config = dict(
    n_layer=16,
    rope_base=10000.0,
    rope_fraction=1.0,
    tie_embeddings=True,
    optimizer='muon_variant',
    beta1=0.95,
    lr_head=0.00855,
    decay_fraction=0.864,
    train_tokens=708000000,
)
MLP neurons of a small language model. Each row is named by its layer, matrix (gate and up: input weights; down: output weights) and neuron, and shows model dimensions 64-159. Each number is 500 + 50 x the weight over its row's rms, rounded and kept within 0 to 999. Numbers have three digits each. A neuron's up and down rows have the sign that makes its largest values positive.
After each neuron's rows, "fires before" lists the tokens most often just after its 100 highest values on Wikipedia text that the model never trained on; "fires after" lists the tokens most often just before its 100 highest values on Wikipedia text that the model never trained on. A number after a token or word is its count.

L12.gate251:487500545486528448465518403540473454486420519553614532456508564512445487448526462586466496530464437418510429492499519499567512374430495447457459579553528547453451413489531504551447564458521504521477483456492459577519464514583474528596502512481502512426551563486562429494432555583492519493
L12.up251:533469534505386475483440487453514471376506516543540615519502479453508430558558491523534497525521424503485521516512437483503482495493553457435509602541490535571382565520488366493484512444566434499527466469537439500547468482452534487615574510460465555467497438421531498483484447530454508432
L12.down251:510419458516514492552494486512466519563433497531539488548572557614422486429503525516602521475522438493434431545463498513528542455470499530482446587550458407476439507613460514578519556559527571470509594498446484434481530536493515478514490381486440599484565523486444558439444519483542559528
fires before: "2" 35, "3" 34, "9" 8, "4" 7, "6" 6
fires after: "0" 24, "9" 18, " " 18, "–" 5, "." 4, "8" 4

L11.gate58:518512504426514464502537474422577528482499595514557503500447510467428411543592491419580489465486548423459476434463542490537555557496537521479495543552476508487528448524513485502465510425457461599483538465564439534595620527469559545502515564429493483584576515434585472516462487516509522511
L11.up58:513547591504487408495563545515461494442523493451509483506542588424520403477481537547535559447567436476426339502454599419499529476481550568521478555430483487433424504434468487578461581483506430550500536408445519488530491477567550469558549478510513480554531442413506419475437520528508442517
L11.down58:513491439475563481443520550516409574600431452466496490501518527573512508429592476508503429357553445550549582410481549532521522501395537430520475424498553520547556448603526460452484560499528526490579574464560562437536469498469572479518483533540409513438481533511467522564419529480498505535
fires before: "3" 40, "2" 25, "9" 8, "4" 7, "6" 4, "1" 4
fires after: " " 21, "|" 14, "–" 13, " |" 11, "0" 7, "\n" 6

L13.gate392:442409486609487486571485394528518452500523477537407438446434403542470481511474468526571405658495532506552509445507476537500498535445474507551423514486551461571432580441536490395587556465488505562584463514491526553429517540521522460518489482404490560460461534481512557497515510471478491529
L13.up392:501528554475532485484523458435495478497505489638415486455501562498504505509552497431458554359497461569586518466508480517514533493489563483526473401419462488464579527444513456445428490464525559492453455566510472534570585601541575453444418509476531559505445540548484526454523456512432394571
L13.down392:480515448505474524467557487434480557476504421523535486515467508577405538557442539541535429595482404540533477453492429531471541517545539460512502544532504506402529427496466517500562523465380491445487501450522525546521430429559476569478553454515442509464454560436434559596468501515475481402
fires before: "4" 41, "3" 24, "5" 20, "6" 7
fires after: "1" 31, "0" 29, "9" 17, " |" 11, "2" 4, "7" 4

L11.gate687:460546541508472472502547471490543525477446478467378515548603493425567561502393400523430582470596427441567555458476520540442486497479417513488472482455524447442467487516479519564533476539545524465495630566519482591510557529507507517588555497538467521639493408517452545458610560502535508499
L11.up687:531458468501545526413503517533463509508499414437568473450453480450543504494490505450557578510528511540454474535434537489483536417513491526548455568507526511566432431515383533604470535493374529515546462488458488576494539581470559541459562575528518528596458404521511509496502449406514509567
L11.down687:512397556544474482437550483545566459525522545485470600496476469453470444500550414458608500538457522481447459520514528447473503500444545544560543472438477494518535425536586478499461562366543485496498484542486618481503562525513499574536546524505469480619466421524505388507462572528519636435
fires before: "8" 69, "9" 16, "7" 10
fires after: " " 43, "1" 33, "-" 8, "–" 7

L12.gate510:485522452499523529479554488506454521605414543503528457573535586408487464501468471511540442417514446531580423531444521494491606508449525471477388497460494435445526453570437491436524510453486410476538577408466492518544508532490491505610493507484527459515597553537535535498341533550539480429
L12.up510:543512502413518491353494569557555522423515462600459481421505534485411536498493540474478507645472535469600470407467499499545456508486580496479520522503487514495479527447448463459534533449452439506545443465393450559464484474483356578565592527498532489440568525484473457439388475561524467441
L12.down510:537450516462556487463529520493477490517554459497455531440541602528465563533518487416579494719399512456461398463446462442549507510563525618454467498438431537533452531452367458454583438455554484565478504520492549538491524432519444569585538478527523517512528566529490498400436457440481516495
fires before: "3" 13, "5" 12, "0" 12, "9" 12, "8" 11, "2" 10
fires after: "," 29, ":" 13, "9" 8, "5" 6, "2" 6, "." 6

L13.gate43:515566504467502498505561582521480568561486576509456446437469464572612549508494461498574465498549444486456609479570482465516420447533460514439491501497517563518462431534360514532440453463534478468551477506518516541552501510483458507507489456540512541555481475386479465432508515521463458474
L13.up43:538555511567511441475466360514536544493581421488459549510547529481523491479472493504479505458585506498422495399499543537418453427465520471640523531477529518513439569581568601490498643458557485479594525450490543440484419433562525447497492550463574517518559446523479587499464547520510508422
L13.down43:522515666426476536444466501491510456472539499578444424536438520468498533496528501415520477464512578495516542541476546493535457456521524523482489656482591465533506445502442503447521474525488462561343542506486541422486500444556480552542542542515554551517523491585405523438483385534560521483
fires before: "8" 44, "9" 11, " " 9
fires after: " " 28, "1" 14, "-" 8, " the" 6, " in" 5, " (" 4

L13.gate75:520446529500460397541504508461539438521441505575498483514472496475576527409571512481561588527540554448523493493479545490532446537487368590525450448567413500531513554523448468579533550449447489484507505510542484630472464523480478472486503502465491496558470537406557472478457454487499468493
L13.up75:541544549454527495473488491436551565518538473596486508494479421539535400595516525447722522532542448423469535473466544486466490539463421477435483519540535489421598569397523543529572476420571551542543482507402568527551468526476411529534417439516513416568479480550437591499481431436444445595
L13.down75:599547491393442514499488510479474542454485408478382525510439552544506455508518476452549486589552454543477525515522479518516471441547562528509454492448423476561505486501537522538449550446467449520523523495513502668536539497561509482444380528363503502437484513470552436448541428524482407443
fires before: "0" 69, "–" 5, " games" 4
fires after: " " 77, "1" 8, " (" 7

L12.gate288:539496520467569505484510539504494620527504480438493487456478545502483604544519509470439495495605521464478482418483453528410475430481559359533525372429545445465473574467445438501496455442446495488534523388508465471517515483450571536469546449565506504516496589438435405518534480504576454459
L12.up288:536488520476431487502539544528574552556585439563444516534492521538480539561552421556517469488505496509423541475578461490405504422407561483579559412548427406563383474599632419504525562503533461468513491564527528527476501501559466550495510433577465535446481474542439479482519461468459524552
L12.down288:500409593531548584508590397443544544489484417505466504526506502434548490531521552547544519598522456480485553442499544486517495521413576452445434532480468562405478475512517469456471540450473487511472580503549544562512604468584406574540520525422497525549541474440514467498475493490534509487
fires before: "9" 40, "8" 17, "7" 17, "6" 10, "1" 4
fires after: "1" 75, " " 10, "0" 9

L13.gate125:608459506495491438540592450527571498506524469503467465536551537497385502475527506422436511559471563416538353491412454534480520469492555471535372510527555422507492556522451504443583569517570478479499467541534514473477486484522491433471468496539490507425536424547444510478436464501489580496
L13.up125:489553504463491524496460468542426549480567518542545443405452520496522423516591440404532487587489459458509450581453438453387516478504468517571472504480462545505392482541392523466559461493558499484474510476424440541487538600501434473506571426580444546488415415468463536552388396512463551506
L13.down125:600417483551445553342532495564487473426527546537564560486481511518468507539470565482366479523379611530514522508460514453463478547537535566441485538523479457467532477458497415464521426461444508499522614437489499539516495477484561499522571468526486417465461326558497564575505534475547531504
fires before: "7" 13, "0" 13, "2" 13, "5" 12, "9" 9
fires after: "4" 16, "5" 14, "7" 12, "6" 10

L5.gate647:546510460520547506515531598466538494431555535583480449452554467607496518495463392545491540469473423451503471483509487457445545497413456549490490523505582617514516465536556530515550547447563465466448516494520447431465458421468503511477496507596404569558455526562451468514593543454570443612
L5.up647:546580469550556532488452445538483479495452432484530524537452561533489495532432517433490466503497516362507584478528561500488526463515515493564501436476558496525466514542581560534494532444460539597426400521519375560514489512394501393473429545496507505549480587532469594524451519413485413507
L5.down647:484602405514395508479433525544499447515498449515511463433514525550457458578525553523489524447413494514433454481673547511503520498561585436519514512558465462455396483475539414493537597533563509519471502550433447519500539444558505430564423478496474518508449561533534499499545544518508505412
fires before: "1" 23, " " 17, "0" 16, "2" 8, "3" 6, "ace" 5
fires after: " |" 55, "0" 6, "1" 6

L5.gate352:492434495551568526561556500508500461457479511497379539462478526488545458521539517505450465567549513431539595432510519518512565596529541490573512511469555441444423501496582449489542557485502461477597464508585482521438467437529441497405471430445504492508561473436491543451451439529630499463
L5.up352:597363481501485493610544450596449538451494467460536511462547545483532550450510476481531621484428497416411452550517517461530543519425468551522527481437484491490487497561508525527440528521444520488577484496410432467491455509608503511346487425484500538518469488467509479550472549463516511510
L5.down352:377485399431522397460544572422474527523491490459507548525601567442470439480522511507477408525528459460539454448529484518465590573542518435432495428501485532463493489476460517482511518492523444494545560533475447547577547506460445514527500578622491493464489516512527454358538416461455502509
fires before: "1" 22, "2" 15, "0" 14, "an" 5, "–" 4
fires after: "2" 42, " " 10, " ph" 9, "1" 7, " led" 5

L5.gate533:492478459538404549487466507502500508490489527458493421406527472474471478408396451503498551461527525418441452467464460615538521482512499465552399478499461535425541448470527460387555568427517409565494508519525432504412535383490508497406542532523488454583492521468503450440386516559504559512
L5.up533:549528368603400477466512494490495483515517473480427413435502464526518455378396505508501515524462579510465483412391490509511456474551490547491469518472549505539454501521608514439596456484375465494468493543509457530520530540401513483454563539533600436520526546418509495544530564470543491567
L5.down533:480564517565492529531544433540508496557536520497432466543537576499435547405476591526581469440478497503437409490562505480529523531542490541490516539465458562596522411491506378533577463508426609519447443570499478443489577562568517541477523561582479457489510497540590501575462592500449504494
fires before: "0" 42, "iers" 7, "y" 4, "3" 4
fires after: "," 23, "0" 23, "–" 6

L6.gate614:425411441523466462504535585444595371549524530477442449471493555514580515558477570559547600477560421481526559500475495575524551489516497480508539498540517508465498526527468481570474550442366458492466449485633519560479496576410524529485550533530511546541562522446451503455514577455497492441
L6.up614:506471481461477426567513515457515500453460518555491407467461641551583507449594512482446405509501552393512466448591530549452488463479520556526500482532456545439520546510538431476535550504461554476454548499549503497467529482420498533470422533440531522587506513522495490424535484446469489468
L6.down614:579504459534499505490505499559432554441544428466514482569510521489408468473552393509538545634516638492457489586533581427550536550519526448483460524461472442549429602456500570478545440475526577567479534461454484573522524446545507511594553552606536465488488488531521476508571428553534569514
fires before: "1" 50, "2" 25, "0" 4
fires after: "-" 29, " in" 19, " to" 6, "2" 5, " " 4

L8.gate5:523523509469577542551489428497553452493475437506535506594515469476457492602511470446463497452506513535505485550419456385486405553503494509527529471579500496519551562521436580482511472473527507390484601508488550523444531481498457489465557500513486563554549519366378628561509485561464586482
L8.up5:577495558385555466533557527441491466551488458484448509476543547438469469518470497532566429472467506475487414406462449425458479560448546564440561489545521559579576550528425447524540547552528548524594471457432482434493486449446522500371496561498461476460460503465479434485505439501586464549
L8.down5:496557461478501428499547486475472516552546490561594530548458513504495595507480471485474472514610428546427497456463474476518459381467402596536479508547386424497481581539351467556463551519593628539453489534485521530453497495500455533467499452534484536503594517394439487535511415506438429384
fires before: " |" 52, "," 4
fires after: "4" 19, "7" 11, "1" 10, "3" 9, "5" 8, "9" 6

L11.gate493:538478645426497478517573480548478432544526549555594486431411579487440447514488390519486426449520540489563510444518628467509575456502515469515426488525551564467541567479586431426467518453465460434420602479521509493580488481494505500442523485569498512521441532570492533572436622420593382494
L11.up493:516477464505514426455507520481474481480438384565494424409429572500521568509522461547367417493466497445519489446483472472482566505479457506527536473448546457555538483538503493609473434413498593484547462458515443521578528464534575421414446434479483477535542573451446482578485477563487451494
L11.down493:450472562529517512470494478513445459506476429477400459564405443390571465469493448495465518451434487491486471639517486490538389537587474545467483531474521504511509517521491575497440636520429439505548536494446479411531484513536508441551596479505478464492502525557475453544449535527546522555
fires before: " |" 26, "0" 17, "4" 15, "1" 8, "5" 5, "9" 5
fires after: "–" 43, " |" 22, " " 8

L2.gate556:453507522469498457620546534540469528522520559453508567474489408571434551512489432399528588351462470582539505513598558469538496471447423387526542525470482496453456469572599489535418578541485573508475499420512552508377357554520490416513494595513520538578460543474480627505576514430519464431
L2.up556:450515576432420488498510481541471537494549592477451582526497481495516490478413510411485477461586559548450403426513518528580509535524398516494428560518546591487531456467460533498513445511475582477497526478458474466461530400424483502521525570447527460544504534551527550545563580467527447509
L2.down556:436454532467367506602469535486496480493478498428471538530474528454549534515423480323528523438555501556520465541536531404530547484511552505479412487527511484532462382549481387488547548499462567435477516468497546523542464505516459394470457567520504428558493493466491468487473461520457546553
fires before: " |" 64, " |\n" 10, "0" 6, "1" 4
fires after: " |" 44, "|" 13, " No" 10, "0" 9

L12.gate128:458462364523514524572569396599507458454491573509417458554416472466513526432481528586462515626507550486533505458457465540481533587500516474490530609554480498543417534493503583527481525514593559486610531527531483509477538418540462471552515479503491462576559530525486557527512588447549584544
L12.up128:511442491537561545471538566515425408513534570586534472450533420484513466541462534488404526554391489437459540504468564487534487508512444416427639502534471442549424448494507549523497470475478517472511498464524430487547626559434414569536515395571477599500593548489550447466576538474425565448
L12.down128:491531546549502573495490449445558506448533422491545538537509575509507522502480568399609467687562523458497561475491510394567525507545553596456558494580440451498496464543475447528456536495556467557412519439448565500426449540452499505479461418548463496575490614475509595473525474496500500436
fires before: "0" 23, "1" 13, "," 13, "2" 9, "5" 8
fires after: " " 61, "0" 10, "9" 9, " $" 6

L8.gate389:519582448517492417512543607594482513511525483549554413421572428540524408557458494536535474461563478460488565477518509520535556545588465423489548402568535541475432583483467449437594468465476430460617564452518419530548462479404455533533437441554435508508519522527438483468489529456493432539
L8.up389:483564518520459502556493495471507489498583514472387487457466431520528398535506544446507426464419437507495496418543472492483504528567429533437554439485453633473600522486468467489479453497426453483464526648570489508456469521448490462461491485485424446460601420568432474432431591492455507495
L8.down389:520467558561478518587506544486495469449489479511452457476440482453460441481448536546436522491485565484476525313504467468536519508542440540593531511449512510526576539551437444542516465495464516477507546449443565511453490502477476499451477551551481536526552388566412482454497482594545449551
fires before: "0" 39, " |" 14, "1" 12, "." 5, "2" 5, "3" 4
fires after: " " 51, "0" 22, "1" 9, "–" 4

L7.gate62:391597504502550588513476524545503494424490419535478494432506441458486434388603511478545527524530556507572520414478480511564561576472422556584536480567443508536458514377504425559506455409524411459435559448504451504515583440454510460490557528525390451538500453547557512496470616528541616460
L7.up62:658518487424455453549557496493489432562487524521543464517459617557511492481424544500539492487533431536530436542643465473466352384463527488557518555507513546485514438567513464540436442522613394479505512509491464488562398547554568525464536552375492585509477580407535472515533500510567525566
L7.down62:674497470534502446501586531450507453487469455581553583448476450571454523595515468527454424405460481455469560508461478525520478424478536508543413627503471553511468495392518537517472496510561498495565468524560492491401533473569479563493489452480383493529591489494490535554547501429508504503
fires before: " " 99
fires after: "0" 16, "1" 13, "8" 12, "9" 12, "4" 10, "2" 9

L12.gate261:476392488499492390485521448476436578509416443572460554532537534552513497497583389533530549556510466489569527362539476521370555449494536528484548509459451478498533539548546463472461594491485461458466474542508522528473423545588546496528477455512486566542518520593560481532490591469504496548
L12.up261:470495519466531454575529483537543481496438468545507574563469578560466512533531447512444522510443592461528501487431533532469554434540536432484520536546552491511509510515518475483480457394470501529560653529591493452580525563567534516457488566542506525586442456436544543432532535544448519451
L12.down261:506551496494534533431551560512485430506506512473453371465409472474465538532552483432552511540604534492555504473542514486467519507444474379590454557460469507593506549491458523526550569511412501543515517473477532476358453446661597545472462482468449573461534490519562492438503596518541534549
fires before: "4" 44, "3" 40
fires after: " " 17, "|" 16, "–" 14, "0" 11, "9" 9, " |" 5

L7.gate134:489509502499504513579586483488473453426467452514455450515366552392514524523527504480551570571500476573491527471534569486573574475463462565518565476508510466586427379492503475478506459541493476578455465490449466415476469446497469511603419465522417408582430481494474495527356498531495578493
L7.up134:433597487495435505517451482614551418493517504536489462414575440498541529522465572466504480477422517482454495514446460485494409566458548501467531517557459418571488489509546469482507475503467530533473477511504510574530530622561611459479524481572432425481461414410469521462451505494520549525
L7.down134:470511469520598523559498540496485614482431427504530535693511607502480552531537484535484597460550504482501468504469646478483537519474451458589575529489520410557566426543554544522500595494465449522408525545429492502462489476480407575492423464460428447570459555497498487552492478512523486531
fires before: "1" 50, "9" 17, "8" 11, "2" 9
fires after: " in" 38, " " 31, "," 4

L5.gate703:484553492511532464557552537584546431464485480434489473533469475580566495448531446458607514428460441517528594522447513457475601570608455541504507481483472494604458481479572442497411485514515493609439536460443480432471495472473553522511477390489412542515461534509510533517447356508574528436
L5.up703:461501458513521447417523516480514473494485470551538572502470501519500482602539466442499468414540553599517563499480569445462495458527515456414493442534450445498498556564587432541557495465460490499460418586540400625555486478510417504473588502502422510537376571439510467561474510477451496509
L5.down703:515561485562572489535588499470532544528515424521445526528433560551560542559627487451499398462491541463393587523502510446557500532440553516516603410469497446538500397551439506541554495466394409528493459490500451612491522605539573480540546483520451471521364511500537439521446466460436472477
fires before: "1" 45, "2" 32, " " 9, "9" 6
fires after: "," 77, " c" 9, " " 9, " Bar" 4

L7.gate401:518432573566479619556539595521493535473533516495535522532494430597590527455402509542607436444430510598512458498438544545481532475564417461526486547567484569445513394486522507437493513410438471546519482535393437475567520493493563570476470524583493545423444566544557505468477525467467514501
L7.up401:482532468618451552555505501539439505486462513520477514489537536476440457477490549500470543614561533488480446462529482488567430484579514499553481570479465498560593426483572560411438470427508484492568468505556406431533513547507337430449472509464439540475509522494420479445516477534418509517
L7.down401:442590394574453521504483488488476460459507563415539461541488521421459478448406575517537467518526472440519436555501544498505408461531543485441488463477605510598538468482451490514558531468523475507509537527583479495506458479521392476515507456368535534461433538443520473438506490510507447545
fires before: "5" 38, "6" 30, "7" 8, "4" 4, "9" 4
fires after: "1" 22, "0" 17, "–" 11, " |" 10, " " 9, "9" 4

L8.gate309:519489451534510462604555600444437521479494556520524420394526520545524490507452516531451500485579494447542525552435556497463609434544491552539544471461454525552530480493495513547447402529568415505491519465531498524440469438469544504517492540575510495525514513411446472463545505479513516500
L8.up309:545441515514556490506570584446503452452597388537498454559446488591508483491481458504555475455549527529469490534467535516391455450557417572551507487525480496507503452541521550555506555453482492437561564556537516470510509570536566519548489365553545542605458454468486517495533478484542497551
L8.down309:411469474508529480457570434487563552486553314480468466494540436518482584527532504450543526457495493531555480516488523521510525526515419369508527502464561532466502560559540520514541602520468516445506424593488596495592526474523538400449446530556565433555575496441439512497528538559581634511
fires before: " " 50, " by" 12, ":" 7, " Apps" 7, " Goals" 4
fires after: ")\n" 21, "-" 15, " |\n" 15, " Goals" 7, " Preceded" 5, "\n" 5

L12.gate269:472551486476485477491418558567604525480521517554511529523478478489495545507496578384516508378685486560489469533477471538448551461451535403534512570539506455551367455510441486543509540494498472419481519544493550573493531591406482423486568500503529564498471528468457514490563473490437499511
L12.up269:512467546519464540501523477502591483496521389455497471486495500440536455515503492479481554432552460489487423604499574510510460453457404445400539566536455439586510551415423517598529373522496580521460490539444501492459420499456543459527565500497574542556493522371484510486580536617484492502
L12.down269:514548441526536456453537497523500518452560574542495519481474570454556526478481567493548531624611477413480466500460510521427535405486501422462514396625506496538446488536480489573501539472513391517580483501512606506423521398437468494460502509527608518497503459497484422504484590547524533533
fires before: "8" 84, "9" 8
fires after: " " 30, "1" 27, "9" 9, "-" 5, "2" 4

L8.gate330:468502486565519562468494533453500502513530467506470545609595477489523466491498523567521510478546565480447441511431484534553543533533423563474498459567540545407494515529518417546533547517473489499524502475616470536506444509511444605550533445550536477530433520518533558444477591470462460557
L8.up330:534527504416490490554542531578492499490583439547515451474529459495498377589474504529401509492575487577502489465497476424501493495572444450512457411405458530458568516435477541530554427418484570519462508458513511476525461497414561528605528464575575420522486478486457555489484469582533536501
L8.down330:470563416507456497555503415494487561589551513507349474416606517528454501462519555471490493490522515491509509492509468496411426438549536497515535517494503530481544502436468463550498673504456495561558537480401560546577460507509497534476424466454509512533504582390486470469495483538427583556
fires before: "0" 50, " |" 4, "9" 4
fires after: " " 39, " (" 7, "-" 7, "9" 4

L13.gate89:514476465557577462554533468447523534608471576549522513469496530520489459461434514461575439401524525400513464526483487399535558482505454432547509487464602438499509440449491434450518596437564554553590525498475468498454457552546454568521408508494468544374483530502562534580584517537477470522
L13.up89:553500472513538507508526472497502496528558491464431460537480378617458567475435511483480521532516528523555586411576531489501572567593440496494450513410522530467466593438481408501536553406444548498519493482449525423532514487508522443445513513482539431518433528484482606514548487560524432464
L13.down89:516557485419495426430498570426452425497576512442513533456422491531535465540514487504473421527561506435431436452511480545552534525544459504497362501508433492518510527530455497504430594526497529493442538526501626598449460537495467564471489471551473557430448562496514497480519537521450561561
fires before: "0" 22, "2" 16, "3" 14, "1" 13, "4" 12, "5" 10
fires after: "0" 90

L12.gate276:467429572558458554436572514501473476519582447507488489431499568498487508485488542488536496523543599471588502540439409514510560454486448539499530563491434463540453527524512476395567553448469461535500473527488509420457468574540485535434449519528567515442500516559525576519490500460591333515
L12.up276:574572477469468532448526516511454485588528531422493446521520454467481504509432454474481469492505482535438497400436575503444479504571460492533493419499506552470489520512507547480500477493462525519617500487401552488479528552463508523513650587547529460542461473550508564517503502554468515427
L12.down276:441517463476483476461540454508491444551443567512492568525384540358557494502520498549558499449517525478469435516472512553501537454548548445536561617500613495445514346524493487439556495453461493523538505525521467562488504415487494388489465513457526537527522470596570576498571547411482589408
fires before: "5" 32, "4" 24, "3" 12, "6" 8, "1" 7
fires after: " |" 35, "0" 31, " " 14, "1" 8, "9" 5

L13.gate15:505497532421542434416500627488510483477589522466522439513553478484487526443507405479485578576500433443451588487487494513526483499485563463497456492465553556478546545475437513524542526599551546512501582442526425551478467473463426447516531480480467451540460525490391479464548539422563483580
L13.up15:594451440464529528516393525536532506454452529511504588529490517527536525428492496490498487531416468610387477501491491447524573606514435421483449500475528473471535498496496459543603502543471485372638430543488477482529503532410526508418482451568530442448493479476450569526476589515501570504
L13.down15:466489453463492469469522537590506508374524510435494543539494459513514601495505390496440560494490412483588508491409526463415524449573479536519536544460519457461468389496543522488617450522532578443588457484561497456557623541483582562423497462456516424446494474479465540499432486511460486483
fires before: "0" 43, "s" 19, "2" 9, "1" 5, " of" 4
fires after: " " 27, "2" 16, "0" 5, " (" 5, "ulation" 5, " the" 5

L5.gate626:494577443493482567509587540495544410552503491487502441507519482519481548540486452511450523511473506522463440505515503468530535435583508619536472397456449467533501482498512458539482492408509526543477505561524502435469484551497547400532509530455486508418459422423481523545414493497538618487
L5.up626:501507484551518567562475551502479529522539438519464488420462446497630481659524464488470504474558500523398505460411543561486520432406537581587507482419480454578486482573579513478525536460536513513463499503495546452479450524561433468444413509479504548551535467515436495550524391462478497481
L5.down626:662548488570484524485525612504521554571502439566450507461541522454518465522476488469441503465570483514472494535421467467501384537412453519497563504438482542541418472609498473436436504550494496535448500527626449498469493606602492480416462440498464515492571593448476489451457477401468487441
fires before: "5" 15, "8" 12, "9" 11, "1" 10, " century" 9, "6" 7
fires after: " " 21, "1" 19, "8" 9, "4" 7, "7" 6, "." 6

L11.gate192:519543470530521450502519559478430501485488630475410435547439547490492466581436618496485524497574555463472544433584536425495531405523491553463454488548460451474523529448517561393507444546651488554526534506489468430518532552489568498656513482479464502463518505488476465529506523526508519543
L11.up192:494552556572472442510528497510509483420448500430552440426407509494420423503448534525528478497449532528489493433494573496573587487443440597562520531470480495500526468395462546446372644543546475488506491518490501471525440474503522596476542475505416490531493443512495474400547528477435659480
L11.down192:606376551571542519488463468547410450550556565501470538542506492543545532579393550507499519527472431390445532529524537488502480464471489477507424502449468465490490397520431495404515538517521480500556422469554527456591471444362506496479617505500474523525508518513499502523507564533433476485
fires before: "1" 20, "2" 18, " " 13, " October" 8, "3" 6, " July" 6
fires after: " on" 25, "2" 11, " On" 8, "On" 7, " Released" 6, "1" 5

L5.gate420:484600427538483435503568525527524582452484531527467473527486586388472483544430562462560530423490510507534489578457466486466526471541478465600536500506463463476461458456483504466518513470527483504505533549553519472460457609471498621616600462569539546529410439525515500563448461348446596508
L5.up420:514468463606513543464524463517456556558518559537474453546480536505520448473540583492466521499517515496505499513501484587463568545445516513497476453513380530525540544471509503509478448536461520501536556601471481442499459550469479525549528455509506572530462495478572466553500512423514439525
L5.down420:513505516557499477502531560574485506505473496534545524564572439538564517475499499436560578530431529484437513500536489446481471524538436503501492572496522546441408528508468530502527505503476498550431472564508464480500511478514537421477495454544515499418452522490537531554520360530495476611
fires before: "1" 18, "8" 10, "7" 10, "9" 8, "5" 8, "6" 8
fires after: "1" 54, "2" 21, "9" 7

L11.gate287:494467488510544440577527411535440516498413623495612514440554504469500458407508345472479461510494565473545458492503466484545513418508484499563450414429512496373528550487449529493473452446502533537590499422520502481523430557514557459467571479490571507473451508495496487513406565495490479487
L11.up287:552436510455566470477410403566455479536571453462479555581554526419584499463371533539583481395545567570438521544530544475507639526472506547533476502432500437501522513539516471551533561452525484482464513600594471510513466539572540533504507434627517487566544526553546391452505541460439416472
L11.down287:549463499423577524547531561470545545527419583487499529509456464477464474509500510535449481475485551445487490600528512461509585538469494425509470439472456580500501459561564414464541588536530413526489463537534514516515494454544586500541518436564462573434543622533490479499534473557517522461
fires before: "1" 27, "5" 23, "2" 22, "6" 15, "4" 7
fires after: " " 19, "|" 13, "–" 11, "0" 10, "9" 9, " |" 8

L7.gate31:561504469458470497490506468521474349535486529466452388527374463561472523431445520492485432544442567477525469468481540493539595437478515426559541560477505498431578387484428519440484482528591563427540475526495403540433501494526490541473503508446438493502537487471541443487492472536547581456
L7.up31:529501563470571494517518511467459512432524585514540541597382481505426408530510543580531567576444472527518491537476431490585606525510542525501457531556511489372599408479534462450534495417522495449524473403449530547490483451596515538422510514487452549396541346454470570493539473484451534494
L7.down31:532553588480532563470474402458518509468555604439471589387437491485508477514480523465557543579537473449492508494491566538497509506473574475450472511511546432530478462575446499561575479530442518391471517552485520481504549388465477569506586513463426442491611408534520422513479485441547505532
fires before: "0" 58, "8" 4, "2" 4, "7" 4, "4" 4
fires after: "," 30, ":" 29, "0" 22, "1" 5, "9" 4

L13.gate66:466489536507531488485505477462543482410515472513512515540422448520459479500475608480551433434449607566486441510535482519484536558501509443486525494468547524557440507477463483537481470420551520504534494567472610626490525472471519559428531503395484500487466506523511490565511507443451457572
L13.up66:454491470539485441449454510449504633578494543495533495517529454474494448489520570508498524518538521459332496533408512429503423485460481443563479500416390562593529421437444512443506514396513420573471434550553467526478469509548488536482532519419516528531535500539517555522487606454479586556
L13.down66:483386465592487505526534539482404470593661484572411475526496490532561531527420542586555545568505538493560489491337554465541463458532462560502561441532381556443496401498499520457496566526527461558528441505425410370489404430465513508519464498509642426547490534506528494492531525452486490573
fires before: "6" 27, "5" 13, "7" 12, "1" 10, "4" 5, "8" 5
fires after: " |" 22, "0" 15, "1" 9, "–" 7, "9" 7, " to" 4

L8.gate616:504526472487402534495544510581498520443416504559552542458456507594542430512459459473489424456433523520465517489515564511510437437428403517527496509491546517545446453547524486502466401443483516483528528542460508470525517441479568469521466521471518540579520529528472422508524513458443548486
L8.up616:445438416524511485524452483503513570489417419540513430570368543463469494523529360507434442506455478457418537480503439534522498504541564512404397447461479420426492451421474448474445481395555435533500498502440500502487569510515547500570488523566533486543497477501422565377436507443435478487
L8.down616:433421475463501506461465467604494452496470440579533524565582552479492539501430647454470521499474524592502578515532561450518499543528442590476544444530556460546412485519419520546493500518596477455522493515507471490509460476525556506455442448580470540501513503492544473479435454448542575499
fires before: "9" 27, "0" 16, "," 15, "4" 6, "6" 6, "1" 5
fires after: " " 61, " (" 20, "–" 9